From a checkpoint of a small transformer trained on Wikipedia.
Size: 15 layers, width 224, 4 heads of 64, vocabulary 4411, 10.6M parameters.
Architecture: learned positions, tied embeddings.
Training: a variant of Adam for these matrices, 564M tokens, 4300 steps.
MLP neurons of a small language model. Each row is named by its layer, matrix (up: input weights) and neuron, and shows model dimensions 128-223. Each number is 128 + 24 x the weight over its row's rms, rounded and kept within 0 to 255. Numbers have three digits each.
Before each neuron's rows, "fires in" lists the words (lower case) most often at its 100 highest values on Wikipedia text that the model never trained on. A number after a token or word is its count.

fires in: "such" 27, "described" 11, "code" 6, "genus" 5, "used" 4
L2.up848:161106110139108112133136099110141116157116113133135168130139137152153161099115187107168102103129096137139122123137113161083089145138141116139139137152126119087104116122134174157090130111115104107143139121136119134110115110132104168139157132168146133185092118126127125106128123134093109121

fires in: "the" 22, "his" 17, "a" 14, "an" 11, "s" 9, "two" 5
L6.up184:105090114137176111112152182135126109135145133108139116044076105155130082136130118165154129159145083141149135147135098111100135091108125116125173076177099107115120126144142155164114110140117104074117137116148110121058131131140137132136103084170133091138085141114134140154168133120104144113

fires in: "this" 62, "according" 8, "that" 6, "relationship" 4
L11.up421:141117147129093170100103122184111086096078126098142147133095089137168108100113151160143121094119142118144135101124134140148146089126136148114124090123136092135124142149136155127163123148106083086148120103126139152095125110115117149148129148094148120174082118123122126123091162119178099113

fires in: "that" 47, "which" 16, "as" 8, "what" 5, "whom" 5, "edwards" 5
L8.up437:110101118128113152112117155128123134114151150180176149092074117109104136127147145162132111135144127167128100140112120127146132108118119106147099125178151134092130139114161123114155122131142187173101094119119103110111145126102127150124105142113153190178128118160102155131151110156091121096

fires in: "to" 31, "de" 19, "the" 17, "of" 10, "in" 5
L6.up366:158100138138134157159070156175178116126211111092133122167108164117135100082087114138150124144142149121168160130114137150111134141130124163088141111143108138131140163165118070121120163165123155151139117124134102129138120147120114116099122090145112126120156105166141166096140107137118129119

fires in: "an" 45, "hours" 5
L6.up258:091090144142127121090132131185114114158157136132168137135138130117114080106160166157127123166113122086105131161121095152125131124140120142090147114151123147116097129146127171114141171160105113101100150078143058131089175106125112117064114126116127155124129132214103142092120122142117115117

fires in: "in" 47, "instead" 6, "caused" 5, "circumcinctus" 5, "causes" 4, "caucus" 4
L8.up629:144113090137133096129098157121119135122084113127169139126160158118136093111106114131149142096145140094108137151155115128127107169156161146108109066145095126126109143158136096162106102170127085127081072110151140123104154100087113100084120098117157162133122148124115149140123101146060098169

fires in: "and" 47, "the" 24, "to" 8
L2.up7:141150154141137107098090129159149123126158158117165085164060145125122134138106124124130135149175111128153171156099171114147119117092124155099126147154133113120087088084139103132138134131093133137114120097168123104132163147091131128120188112118134103130162126135089115117110147139110080109

fires in: "this" 51, "it" 31, "that" 8, "whom" 4
L4.up887:120077164138135154120110154130126118138132129111177146110121150074178092144136117151115120141131159138108139118120105150121096094097131126090115103119125114105100116130144165171116154105098166106121096098152102102093132115055133176125120149120140139133087110167089130111117131121130129166

fires in: "of" 93
L6.up854:145134195134102135137162140150095126125166102133093146123154116122115138093126089133151129135121151063136088140164183111130119122144104124110118162112169169113131181102123179146113138114129098110124109135166135149097120146122135110134149076107127101143160122109112122100155146075169147089

fires in: "an" 60
L10.up567:119110112172145135103095128124130117148156102139103164131139147150139136148107143135111137132152083148152151117086109124141136130159142141147144136140135147133141127155159168136150149148138134084114101131147092108118117106107106164087114128150116178111081120168105139121114121157128118118

fires in: "a" 38, "an" 13, "one" 7, "assigned" 6, "done" 4
L6.up377:113131131150110178113141159130177117134131147130105117108089124158159105073151100128139131105118136129111160103112146145077123139122110140111130152176066113130122130096140117088153130164105135135160086111141091157119162143119134134077124115109160092130105163168109140143098146111125134102

fires in: "and" 33, "in" 13, "of" 10, "from" 6, "by" 5
L8.up646:122083126144153095131104153121135123107084114111172116115114101107091158083143126132158126151160123137142162113141138133111135093107131158092092142122097100131118136134145109182139150136145103117148131096182121116181097128122119138120139139099097146123160117134130083108107105107132124111

fires in: "were" 19, "are" 9, "authorities" 6, "is" 6, "people" 5, "was" 5
L8.up396:108112141133158164158124136156121149099111148155184126103082113117139136091113142133140123136095146087135158135128154139121150075131155155153157144119076116092102110091123113158135132144108142154133146131103103113145126138153119142124137135127094112155118209135097119139146112144092127080

fires in: "to" 30, "may" 11, "could" 10, "can" 9, "would" 9
L11.up791:130130109142146104188121094105130137128129051100148154120109130139130137131161097135115083120129128094189168114131160134134064079163116134135148093132132133159155111113123118091056113173146114114103146108120144143134179115134120102106136119117120087121175105186104145137146108173115055132

fires in: "to" 36, "as" 25, "for" 18, "with" 8
L6.up284:114105162125137167085095133118146117163145146128119121123092142103115080135195100177132128109121135128195144147121121155091127133134120141117152080184121105131105173132156167130114101148139163128139062120143135128103157109136127113073119101146181132145146125129115132092081126129092142109

fires in: "the" 59, "of" 16, "on" 10, "in" 8
L4.up328:153081149129138128121124198123127099153152124160149142138111130087148130105086136150106139161114123112136110130100146159107111123126136136149117116128121120094115197173160109183141135156130170124143087110152079098128113143075117140139134094143114110143143119129108143109149119118098089117

fires in: "known" 20, "other" 8, "traditional" 7, "different" 7, "unknown" 5, "described" 5
L2.up665:123124132125153165122142123141167123125085134141160085132103143144130135127077145140134100098142095132128121130134102150106122125158143142098120169138105107102093141137147145171137137104090115131137113120143088159128109125117153158146130155114190175125105136117138155136149156139105139159

fires in: "to" 19, "the" 18, "in" 13, "as" 13, "of" 7
L8.up644:148088162127156141083144117157156113128084138129150136089112131134126076145176109179116143127135130122165105159155136129078092097138103113149136108159159146110117093122134086135106066151111143098104165121148071097119148100103112146111101129129108180136152106150096099119129133113127117129

fires in: "on" 89
L6.up333:128116137139143108119117149141156109116134133118176131080109163112092154136122153136117149125091060118115146175134086140148122124177143115103136102146106149114084139126150159160135106152192164149114095083140074157132103130088133137104100110152143169175157141147127148060120116116092163156

fires in: "of" 47, "when" 15, "if" 10, "that" 8, "near" 5, "where" 5
L4.up482:109120139133158139101118106123151117153120115127158083132158178121109155152121107171077101145123109141154146127123136131129097108155144162120107098101131135115136122129099136147125093168190129133128072040145088140122133146077123135102128145119173150158126161146102168125115166119124121157

fires in: "it" 49, "she" 18, "he" 11, "be" 11, "not" 5
L10.up541:164128097114146158118151138096170093135145114105147151095136101145136108159179104156125100117159099144104137164122139150151082130102143108120113122155119118093103109090177160130110144142115114136100128119140084156107131144090129112118166124107098123161123114152098124092129124124129123157

fires in: "well" 18, "some" 11, "such" 10, "most" 7, "even" 7, "and" 6
L4.up9:125141154133116134160129123124135105105138119143142119156115165130156130152132132146138089135131150150117190124109094151105103057130105153125121096165126101100110145137149108146105192104127138080154117102126071128131146144103140145152118136133150140122123126165123139144138151088110111050

fires in: "this" 32, "under" 26, "azerbaijan" 6
L2.up132:114075151142118114130066177144095138102168127117169158126117147130139116117137157133092133140159176122106175165143116112134099121155080127100140113166118059145104131147120098115127141106126125142127159122137107126144150141119144146086147166119109115138098133134106125142155132137145164128

fires in: "played" 16, "would" 9, "performed" 8, "folk" 8, "can" 8, "took" 7
L2.up562:123137130135151165147106176125144127118082129152139110128116160135158102119112125131122130120164120100178169146103115171139112083166097148151192129119152140119121105134120133140121135111146051135129124100131136175115181083122142163131125106130094148108140117156132072127148141145151121123

fires in: "also" 43, "well" 15, "much" 4
L6.up245:158140118136135155131142152117145119128166072119130099171114112125130175115185128146137112142139172091110159122137136150137102085142094151128174153127115135116106106127154149162093153136119107118120108141146066130130172113114126095134135101142101145133142105145122131117112116150111145082

fires in: "of" 64, "pradesh" 4
L8.up127:098127158146117167112094167106152125133173123155171117133119131146144149118104106139087119121121139141146179156147118125154129114153142168097100108120121118137123109161119177121117136110104151143170106162105104161115127155150169145141172137133084142132112115121107178114143143127105094123

fires in: "be" 24, "also" 23, "been" 7, "first" 6, "become" 5
L6.up299:138109155131111142157103137120122136108133141136137182168125088174122121136177153179152147110112142088092150143147120126136130107113125102136183104141106117100148108139155112114133166152092111105135118145100145124116139150138128114158090079141145135149099103133120066164145136113099125099

fires in: "since" 14, "under" 10, "by" 9, "naval" 7, "appointed" 6, "officially" 6
L4.up681:076106151133123135113086128143156132102136120094136122087149184123128134103119132153122129082129129115154123182112138153120128124090074115163123145126137141123154126148172112131110145143099104136111119152105140144152151079138101163069127127114144115130086159157114148087102086143115115115

fires in: "as" 47, "made" 20, "under" 5
L8.up38:117109120141135161102124117142142112127203145129130119134103125171120106086149137146168143043120136123160156163128117118151087116169141083152146139161079117083135117140178128139141134130130147161083129100113135116124120155091113156129110109141117120097115126155113088075123142147123138098

fires in: "and" 48, "the" 16, "of" 4
L8.up161:138092100139161134145128193156146107132184133080134094153100094116116148097146131159144159180126128117164159107096102146107138092114124130118125155150132134114105096117122140138168140100135170141164142090143078121128144110118119153095101168147105142144156116167137153106150116118098122120

fires in: "is" 25, "was" 17, "were" 14, "be" 8, "are" 8, "became" 7
L11.up130:108110076123160162109095132111138126138196135142177109148124137134135131151142128162153085093098134130137112135173136109130140106119157124158123133113097077127112118109142104166122096170129117122135153115124072104139153134113142103108100144202120128168115132189108059133112139158099144143

fires in: "and" 65
L8.up102:132108129140158169099094149130162109149169113108147086106096121106117115113111159145128109143155071148096166142077113112155118099085105133126128124108127144113110104111148168147102145126146143153094125114155139097122127139116162153127171103108096078143096137173149158107170131103084061121

fires in: "an" 70
L10.up610:134069099141120144114116140106167135131135130157146142140149116122165094130142092138121110139172102110141191120101116142124138152140149131073100109130113091115128092117169127107119125176167147092122142141137099128134153118119160115106113102193138130106160160156100168127132136134083117130

fires in: "of" 37, "club" 9, "route" 5, "11" 4
L4.up838:113120135125129158156129142104132137094120148112150106094134109096167127134114139172119091168112138095117163111142131163115126146119115118107148136130122137107109155188114136165141148160148090128161130115122121141158127150084167104157118154108197118148085143099112117083134080111120108178

fires in: "the" 39, "family" 5, "as" 5, "group" 5
L4.up211:141135167135172135083159144167141118144107132098149121136094112090112091074130111148137122098184137116148112119139118121131119106127147158131093145130142094136087163081156138103132144095115142123104119150145160138092088148128153149087137101114132129152135121098117103130157152107119130124

fires in: "a" 76, "one" 6, "guna" 4, "another" 4
L2.up735:103108092144153115130120137138133130161127118072135145099116122146153088108119125155142135138125161139126163145151152111098077124115144132104155094133106094109132120143172185139123157134131154088101109135133090170084155105140140141114124144112112097153126164121116096160120137128096110128

fires in: "to" 80, "hold" 8
L12.up730:137119119130143116091119159116130089131157107097136139136130115113118101118130115170155102125172108129116144128101120112117128120160144145138098127171129136102088106152103144145150123119128155163105063164135163092082104148129099133090156138194132101172084108110140099094155145143097107111

fires in: "as" 33, "while" 7, "most" 6, "meanwhile" 5
L9.up683:116069185147157167146115137151127075131131118136124136106117134106132139166124126125144112120112182120140145168133143141158116087126150121114099160126114132120106142129146159174089120130131115115143071086170131138090118132073143136144170152136123105139110140115129129107131139143100100104

fires in: "the" 41, "born" 27, "his" 10
L4.up288:126121112135098151148094128152154109119118158082153170086121098126117142129133121149110132142120111100114157118097111169143131092147092138121163089140114134117117118087136107134139134125140151130141142120148147182124093116120151161129121138106099098102111108136127100112156144114101144133

fires in: "as" 36, "that" 25, "compared" 5, "in" 4, "the" 4
L4.up255:115113137131145129116120136155144106159141101128140079123114129153070172101167120164113135116104109134117145131101130158126126089139148162174129145108103150111152146156178118183126105154113135135102108107126121152145144173101120167076122163137116133122177155133117151116121092155115107066

fires in: "he" 53, "who" 29, "she" 7, "jr" 5
L2.up701:128132108135152149103116103147194144142117090093158106100141152127115133147138157172133119118125082117110101121153155113159112141103117149134122138126120151121063113134134128106107140180104128106106084116131117128136133122120149138153139132141152139166111144147095072097111084148127115112

fires in: "of" 39, "the" 21, "won" 4
L6.up295:139111182122141148158111206113160102119138116176136122134106098138171100117118131191084152136109135137137118140125123142108142087113097159109136161151080104132111128121134160156141169142133113135151112137111100118125148162113148126183105134114164112137142105142121120127153144114100131162

fires in: "the" 28, "only" 11, "also" 7, "not" 6
L8.up707:138139108133163109116118150118127094166160115101159147133108089153119123099173128154079176140082091086113089134114125111108128116124111157121130123086123086098122152138131171171124128103141160176113108158117111187125125113101145133123150147095154146147151124166093115145142154063129077100

fires in: "of" 40, "who" 9, "and" 9, "the" 7
L6.up472:135103163139148161149124150189129129152172158133137087113126141150161141111127116144124130098171106080148164145161137143124114104111136134161107137125097132103106138124095129123114151135145103153143119119125108123126136150102134123121181070107104106100072130178094110113150161131084118145

fires in: "his" 63, "my" 5, "s" 5, "no" 4
L12.up31:111083144135157130076098164146160111123109150152105105112096098113127160134160132128137128157156125192186105105108150119098118097081115119122179113143128089133128110133125147155133086110124070135098089129127082114103151110132170138100110087157105160120123115137108129112144173109093085128

fires in: "a" 27, "one" 22, "money" 4, "two" 4
L10.up216:116124160133114134134131149143138132118157116117119162066123108175100080141134102145144135133120135147169165114114152134094117085067084136120167100177108129091135135155178173169096120141111143122110127145141137142088159159165129144092128120128114110130116141129100118136130148140151092131

fires in: "which" 56, "where" 12, "what" 9, "this" 8, "that" 4
L2.up809:121140116140176134106135158179151114139153110113146099089080138164118117119092135147135137118121120124142131135093151139134053096103085145086127146107113131104120126179105169146124142159100152121119108135118149158078138114113124196159112206124147149151095119150115152148116147143114111151

fires in: "when" 44, "where" 21, "if" 17, "while" 8
L2.up293:120145149132162127121147137134179131119168122108166101086141151120112133107143128162083118120125105151116095136145171103138099111165125134130129143122087101113143162142148160127129125150111145150130121043111135160138123111060115157165140140112131169159096140145109138145143121132107070118

fires in: "where" 21, "after" 15, "0" 9, "following" 7, "passes" 5, "1" 4
L4.up350:135089124132099114154134167112110101118184141113150145097143165152127137136104101149099102104164155127106135112116125121118105104161125136106152123116118127118118143138144082146089089131167106129124135065127127103141124141103143183155132156158112118116154176116124118145142180126126110091

fires in: "in" 18, "to" 17, "of" 12, "now" 9, "at" 8, "near" 5
L11.up593:097133130145171134128094115131091116125193093156132136147116132162083142100132112149158121145198152107130131143109112157070132107139113103123144132194136138133117143115140106149155078136156121137104096105119093160156101117124126127092150145139167100127120147150097116137148128111128125152

fires in: "in" 43, "of" 14, "the" 5
L9.up828:121107073138127145087090129151136127156118127149105154104132107129080122125136145144067157139126129110137114121106169117128124147104125153150141123115103115142065122130134134191113145115137065124077106127133131157160140092114160138114137146141143137138141143133142135069123108133145117135

fires in: "the" 29, "this" 16, "her" 9, "his" 8, "their" 4
L8.up865:146106110132127149117114118192138112135148155075145184105158075101132143102119147130136150142149125101166123120098118146129109082143088156129186138151116122094135081124176154147100154133118099130103141115112097140114097109135137135184097175149139121132159163164103120159194164120119110114

fires in: "of" 69, "0" 10
L6.up74:143119138144132139114130191115098132131157123150161129150149116124122098131121144159077111147113139111117150113107132137130101105081120121094157100156148118087087151143145159180134105135142085095164122152152104134120106139131140124104105110150169102149110136102120146131122116140119112145

fires in: "the" 35, "of" 23, "at" 18, "nietzsche" 5
L9.up809:086096123149138141135085117157153099141130132123136133131149116095117149091095157125104145170155100122158138139130135190185103101122129073078111121144113103104115094133164128166108122175176135136114109146149124167150106120132160102142121158169132136122113167146127126079147143143099130155

fires in: "in" 74, "at" 12, "as" 6
L6.up605:121099176138120130174122182124115123131114122141138131099127108122098063111163114152120161134128121116142137135127086180146129099124153135096148086158122132135109159114158120146128100139154153101116068091152110096138130123114136133081151134118091115107133143135076134103144114147081112125

fires in: "in" 79, "since" 10
L11.up246:118108140141117180111119114141162092117128128144128127059120135117107178120117121147126184144112151120137146187136144123111107103133112109171125116160130098141148105152133091114105105153127130119098122119157131140120136145098134141084104090141138083155157115124085167097139136139122115127

fires in: "him" 23, "he" 10, "at" 9, "then" 8, "under" 4
L2.up727:091097096131106113120067179133104112118161109106133148114103142106143132119148102131119123120087143116094143189097095133113125145148109133118147142118152137117107163121160129117122170129112110148148188123135132156117140101116119137117137177169101113115119124137124130119147143127148117125

fires in: "to" 40, "of" 34
L6.up125:136143172136120158167138130115108144133145108115108137118132100133157104110127077134143120109150142133150076126114116157099060116138130121089097125147122126114119179090157163164130122124157126157105097126160109110115117119128147130121139117107147108164108188097084156108127140143140112161

fires in: "and" 34, "his" 26, "announced" 7, "in" 7, "made" 4
L9.up377:150093123113141151114111142170137100123159150099156150090149135109104103139142105176127130113109113173138157146135130125141103141124135166147150145125111124109135119122195097142127137171122100093127121088141112150084100083090110152131133143154154153168156104117108136102153146140101078072

fires in: "was" 22, "a" 13, "became" 9, "is" 8, "as" 6
L10.up656:142112146135147112110123093164132107109158094132159126129113099127108098131150076173144124126114150101123150117096140120096123070135131177144124142095125091120136138129134178101125052144121094174120110141100108150108128129112143148119117143121146130144128145149100108137158157128122149164

fires in: "and" 99
L2.up704:095138064135135135141100170127165094125108136111126106114113090086114152138159144126162100104170094125101100143121150081144126137092110150097135147128146100118087109145138119128144154125152151111159140118146139120180143113126147165124166107087123104110126120170126109102128087121111076079

fires in: "is" 29, "was" 10, "from" 7, "ferencváros" 4
L4.up519:138123142145121127116097096162101135086122108102156094106100124124125120163112086149108162179136147149129129119138157150117107104143109142117171165165126136126141160148162103138089088152134139188097158081129116139130111093143127162111107143105143170101132140142117140099113159135132152141

fires in: "as" 57, "gas" 4
L4.up473:142111124143105114156109123144118152118106156138161159144123127143127115118140134143114143139155158142106124120148145129131100132143145094137163120139123074092139124125151097163121132129155144116082111121104105108155105119120151135130129104144162133097137166145122130142120137134107134100

fires in: "under" 20, "against" 19, "republican" 8, "before" 8, "after" 7, "at" 6
L2.up151:081122149135117112125118118112108125098134116113164136123119097120154147104091125130118153156115134133173135146084147108091101100151077167103117092146111159134128152134124111163103163158145153100169099110156143131132120154103129124136114193148137115136122148157099112109136147105158082136

fires in: "it" 20, "which" 20, "who" 8, "that" 6, "also" 6
L9.up652:143114134138114100103149144147085084104119133126145153111098133161115089122146114168141149145127144107147116108150107150100144080118072138130128112145113121115116167073110111128129153117191109141128089100088111134146122117122165132100135151158142066140132101140125084125134079120096133159

fires in: "including" 28, "like" 17, "include" 10, "included" 8, "while" 8, "couple" 6
L2.up21:112110111123137134158109121147128117112125101157145116099093153142102130110114132215144114093116145136148076137140111120134152131110138177144131170119109138103128124136128130156075106111167120118110147118158154122153132072100163163126110149135199133144131142126121116154128133094114116136

fires in: "the" 40, "software" 6, "one" 5, "blues" 5
L4.up286:096108092143141147128161155158127109152095113118125158112140124163111114087104154131161164086146073128178103129132130132148141108161152118124157147093126126104098116121120146195119135132123163108113097119144112134110095098102132208138138143103131178094182102144135099106152115147132116155

fires in: "based" 13, "it" 13, "building" 8, "located" 7, "found" 6, "single" 5
L4.up635:157099149140162155142106175147164140094125090145159124145144099116134115091083142141151129135125153111151104093160128148145116104107120135129115130167152095130087100102135128119109141113127144184147125132139152142103098097075156121154102089142124195165097127128099110139104099111091107132

fires in: "as" 81, "jos" 5
L8.up197:131117157139169112096120156135124113098150192083140139118148138130141105129118103135122137101134139126199148110136124131121127134154123129149139112151133163116116127152145152143121147120148162103098118111119121117113152135088115133085120083164136126141129134197092140117108108068037120082

fires in: "that" 28, "the" 26, "of" 20, "about" 5, "born" 4
L4.up756:134095111130157104085105141168160088126126099113098156125061141113106176089130102169117109130163111143156156065139154137073122132117145132131109145125118135123141152139169117125131094116141129135142103115172127090097141137106127157142130158128086122124146178096111159081181133159139143112

fires in: "in" 38, "of" 14, "was" 10, "is" 7, "were" 6, "the" 6
L12.up725:130132100128138119117135170134158096135175138139139110130143116133156123098072121148096120139165122076140177165120123141139158124105164125100130123165126125108114117129158124108132115152182135141123133152184128148102118096115128098103125090124112116156141171141115141073160112133079143150

fires in: "its" 17, "into" 16, "over" 13, "at" 12, "under" 10, "in" 8
L4.up342:135100114124152125131091112160122101142149123128125146128135143095140119069154125187135123159186168116175118136073177181073118098147103142066110141123130130125144124133160115174119173098149134135159078110159084121141126117121132109079117113159130098128098105130111108123155125108133127136

fires in: "also" 22, "only" 19, "match" 10, "best" 6, "record" 5, "first" 5
L2.up410:159110109139117109099118146137134120075159152123138156138047087158096095132155130137123121112099141171122153134089135074078104148082130200134136119130114120125098130116152112129102143137121151117121117105111131083111114114131130132147134139122180161121127116138117086132124105092156100129

fires in: "be" 70, "been" 9, "have" 8, "get" 4
L4.up656:156133138128108136161111160137126096140145121082130128165125111143162135077145113133170117127126149122099112121089112129116100083132140147084128182158137127111130094152170114157114135141138119126126128128102093136110138108109127106109112075163133113140101120147081128138124090117128109141

fires in: "other" 33, "known" 10, "large" 9, "early" 6, "small" 5
L2.up64:087095107136133131129120117128140132123124133106128141078138114147163138133076122147138111159139138139108125109126114114083115105137151154138132125124106140120127135145151104185059144112139086120139139123159121121107103109071145120142150144114130129137088137148126092162172159127083105133

fires in: "that" 45, "which" 39, "themselves" 5
L2.up572:123106112146128097093106145164139123123143153116161125123127134131153102108094103123100134119143120177121142188107134109175096102076121143098119101128070119115134130169092159115130151135111159160102170122145127118087099147091110126133151158115137131154111128114120148113129155156088112169

fires in: "as" 44, "like" 7, "based" 6, "from" 5, "while" 5
L4.up285:130136139132147146121162149127099136131163152137141066143150109136133118080141146191127123091103114133137092143151138132142121130165159153164182121130131092100076100121115121140145100128139107126127124121149114160177106143079131102166152132110150094186123131117111111100152086084116112112

fires in: "is" 20, "was" 15, "were" 10, "are" 9
L9.up574:143100133134161130077096141135106131143169109154169114141118108131109090090154100151147104086135129108128164103097192155127127096136161120148116113139078164118122145106145076136132153144106115168151114102118158169166140107116089122132123124146174161146094171147109138124131127139094145144

fires in: "it" 25, "song" 12, "title" 5, "man" 4, "vertical" 4, "story" 4
L4.up150:111084130138153106116101181162126105140114065131112131129140108120118110110127165129124120123163119120116089135170136183119118153108138122137121098142150099128110076094110149117115143086143148101127107116129103179097129137107129099114137119119140153203098109131114114130129090129105110169

fires in: "of" 63, "t" 8, "whom" 4
L6.up449:121109152135146136145131194119132106151125100168130150122066106140115145114105136119107151101096136134124102094112106144104116104137141155107128187165115117117154146141123183153133143117110161122133133141103104176161092159139127160125145128156129135134098095106110153114110104133143071143

fires in: "and" 37, "to" 23, "s" 11, "np" 6, "swing" 5, "with" 4
L4.up812:077120113136118158136103161130110099161157161107191107160183153113151133114099151141146109139159104109092098122098162122132113133170097110107121164109154130120079091119129098187130117129128135137120105142129131155096131090099151150147165150131104140122140107168087068154122111105132087135

fires in: "it" 37, "which" 15
L9.up550:145098146146124107115102155171120119127159144111147132153129095158093112105134166155140129088110136089129102098136123127123145115101100113120111176150126067130142109147108105094105115136182141127110116064158143127122122152124131106092130132106135119132129168158130123140163081123101082098

fires in: "an" 99
L8.up189:123115152153108169147112122150109118153150106143134154135124135157135060111110149152115105147129128146133114160122135111141148143115100125153147119167120093127062096146140171107143131163126126112066090122171090129110144130133139152107134115131148128101084127153119129137126133121101086159

fires in: "as" 46, "after" 8, "who" 4
L6.up684:099079145133110130151070140138097094104109110135168153113117168099171147157148101154121123153151198128119102128119134150137109111111101105142095134174121139113114173149125112153152133128141132092114116105117104113132116138091135150153139135162151112129096144134105089118118132141137131078

fires in: "he" 26, "it" 15, "she" 8, "album" 5, "had" 4
L12.up682:086113129148117148131121147132120123100128135107177098052152101148087093115113070135123137176130114138134092119118096127131116125118122131156129177157137096129123143104131119149079132131147110121126150101162112106111120141139103102145165132119109146112150157117130126109134128161135087128

fires in: "been" 23, "also" 17, "was" 8, "being" 7, "served" 5, "later" 4
L4.up86:123134136142161118105110093168134118106162175069149161116093152164144079145162095157159135144093135139121181123103139127085124091139133111079147127165087112102125142151135165158081134134147117121099138114151130138107146126116128148126111143149162140153088132168120128129134141129114139109

fires in: "the" 30, "his" 8, "s" 8, "research" 4
L9.up472:126089122124125129136114113181129119101117171099132151152101099122107108144136141159082142130128116148149123123148070140108110094128140181100155123146109095097113111145133139095130116115164103130123172124160097157108099136098133153161153175178141141107105174105141153121159133090115095085

fires in: "the" 14, "this" 12, "there" 11, "give" 6, "cup" 5, "year" 5
L4.up100:161100220135123165132137152141176107097136129121146166112124129109155099155092112122120136130073119152162146082133080194133110106137150116092174107168095076115135145149141167188136151116148167137143079106116142105146094134111114151136122127140142094169152084100139115097174132139082119105

fires in: "was" 28, "of" 21, "became" 13, "is" 6, "while" 4
L9.up245:139123144135137140088117158106115127139134106126147144086121149156126108134131104127177135149137153099173122124111108113125160093156184125135095156115133167131109109106138093135122079123156132160140144100137127122149120126134118178109139111094152125090151130154139139067138165166069162097

fires in: "an" 37, "a" 30, "several" 7, "one" 6, "two" 4
L4.up893:134126119149134134096125137147110136142126133108156105132094137163158058110141122152130151127152139133145137138104129132090118107136105176128136127161088112118105083095142112122108130111105108135110099118123101129093136129112151141087131095159184145154095141132123094134111145080106114140

fires in: "and" 61, "2" 13, "1" 5, "3" 5, "6" 4
L4.up753:118132133143122158146125182111138133160140175113132129150116115084118085173113142145142094130143097113159121137133135147163086085127100111146152100129140106106127084125120163099131138137143160095110119130135134106116117128120148145097127101127154121108097103118128099107102083066146073142

fires in: "in" 19, "the" 19, "and" 10, "with" 8, "a" 6
L9.up497:158120159127107174116095131178147121141200146128126124138114155090166100109154110203156138119120097153092141136137130140117112147152113118112123131140164109134100080103155133140114128160145138126146110130137108093104127110103126142147118118187093140152096126137144111125131107163087094099

fires in: "announced" 12, "since" 12, "last" 10, "caused" 8, "instead" 6, "once" 4
L2.up480:143133088154168116117118168113147119150117139128150098082127116156109111094136133136164131124141123129128109143119186088076108161131137133164126138138095156118124146151132148172096111161092118132114094132117142151115066108118125161122153120120161162113111100107117108145149115124134095133

fires in: "to" 50, "on" 8, "after" 7, "for" 5, "of" 4
L11.up286:122129144117148121152134091152152120132151112120128132119107135098111083123106113127082164136103128101161136147134123179124119104135154111155112091139089135118137137143141165135096098162191116173105099098170097143127113128084131103131180122123191143193144135169122118103151179121116100128

fires in: "an" 86
L9.up448:095133097142127115124130142121116133144152131116168150101086125121129137135108130140104129145142089126087122146107098144121120088096144130137103134148142126099092125123137125133145141124137087134078088123185136087143139126143147136106101148180129133135095147149108135115144149113131091157

fires in: "0" 79, "for" 8
L4.up376:160101165130168143094142149150142107161131068150163140127108122163145089093137137144109093147122129143172115134085104098137115094157120160144171122130132097122067127121170100165096139130125131132171116147154108119146132146136118119091116111165137120094167136127096073157130141130103142156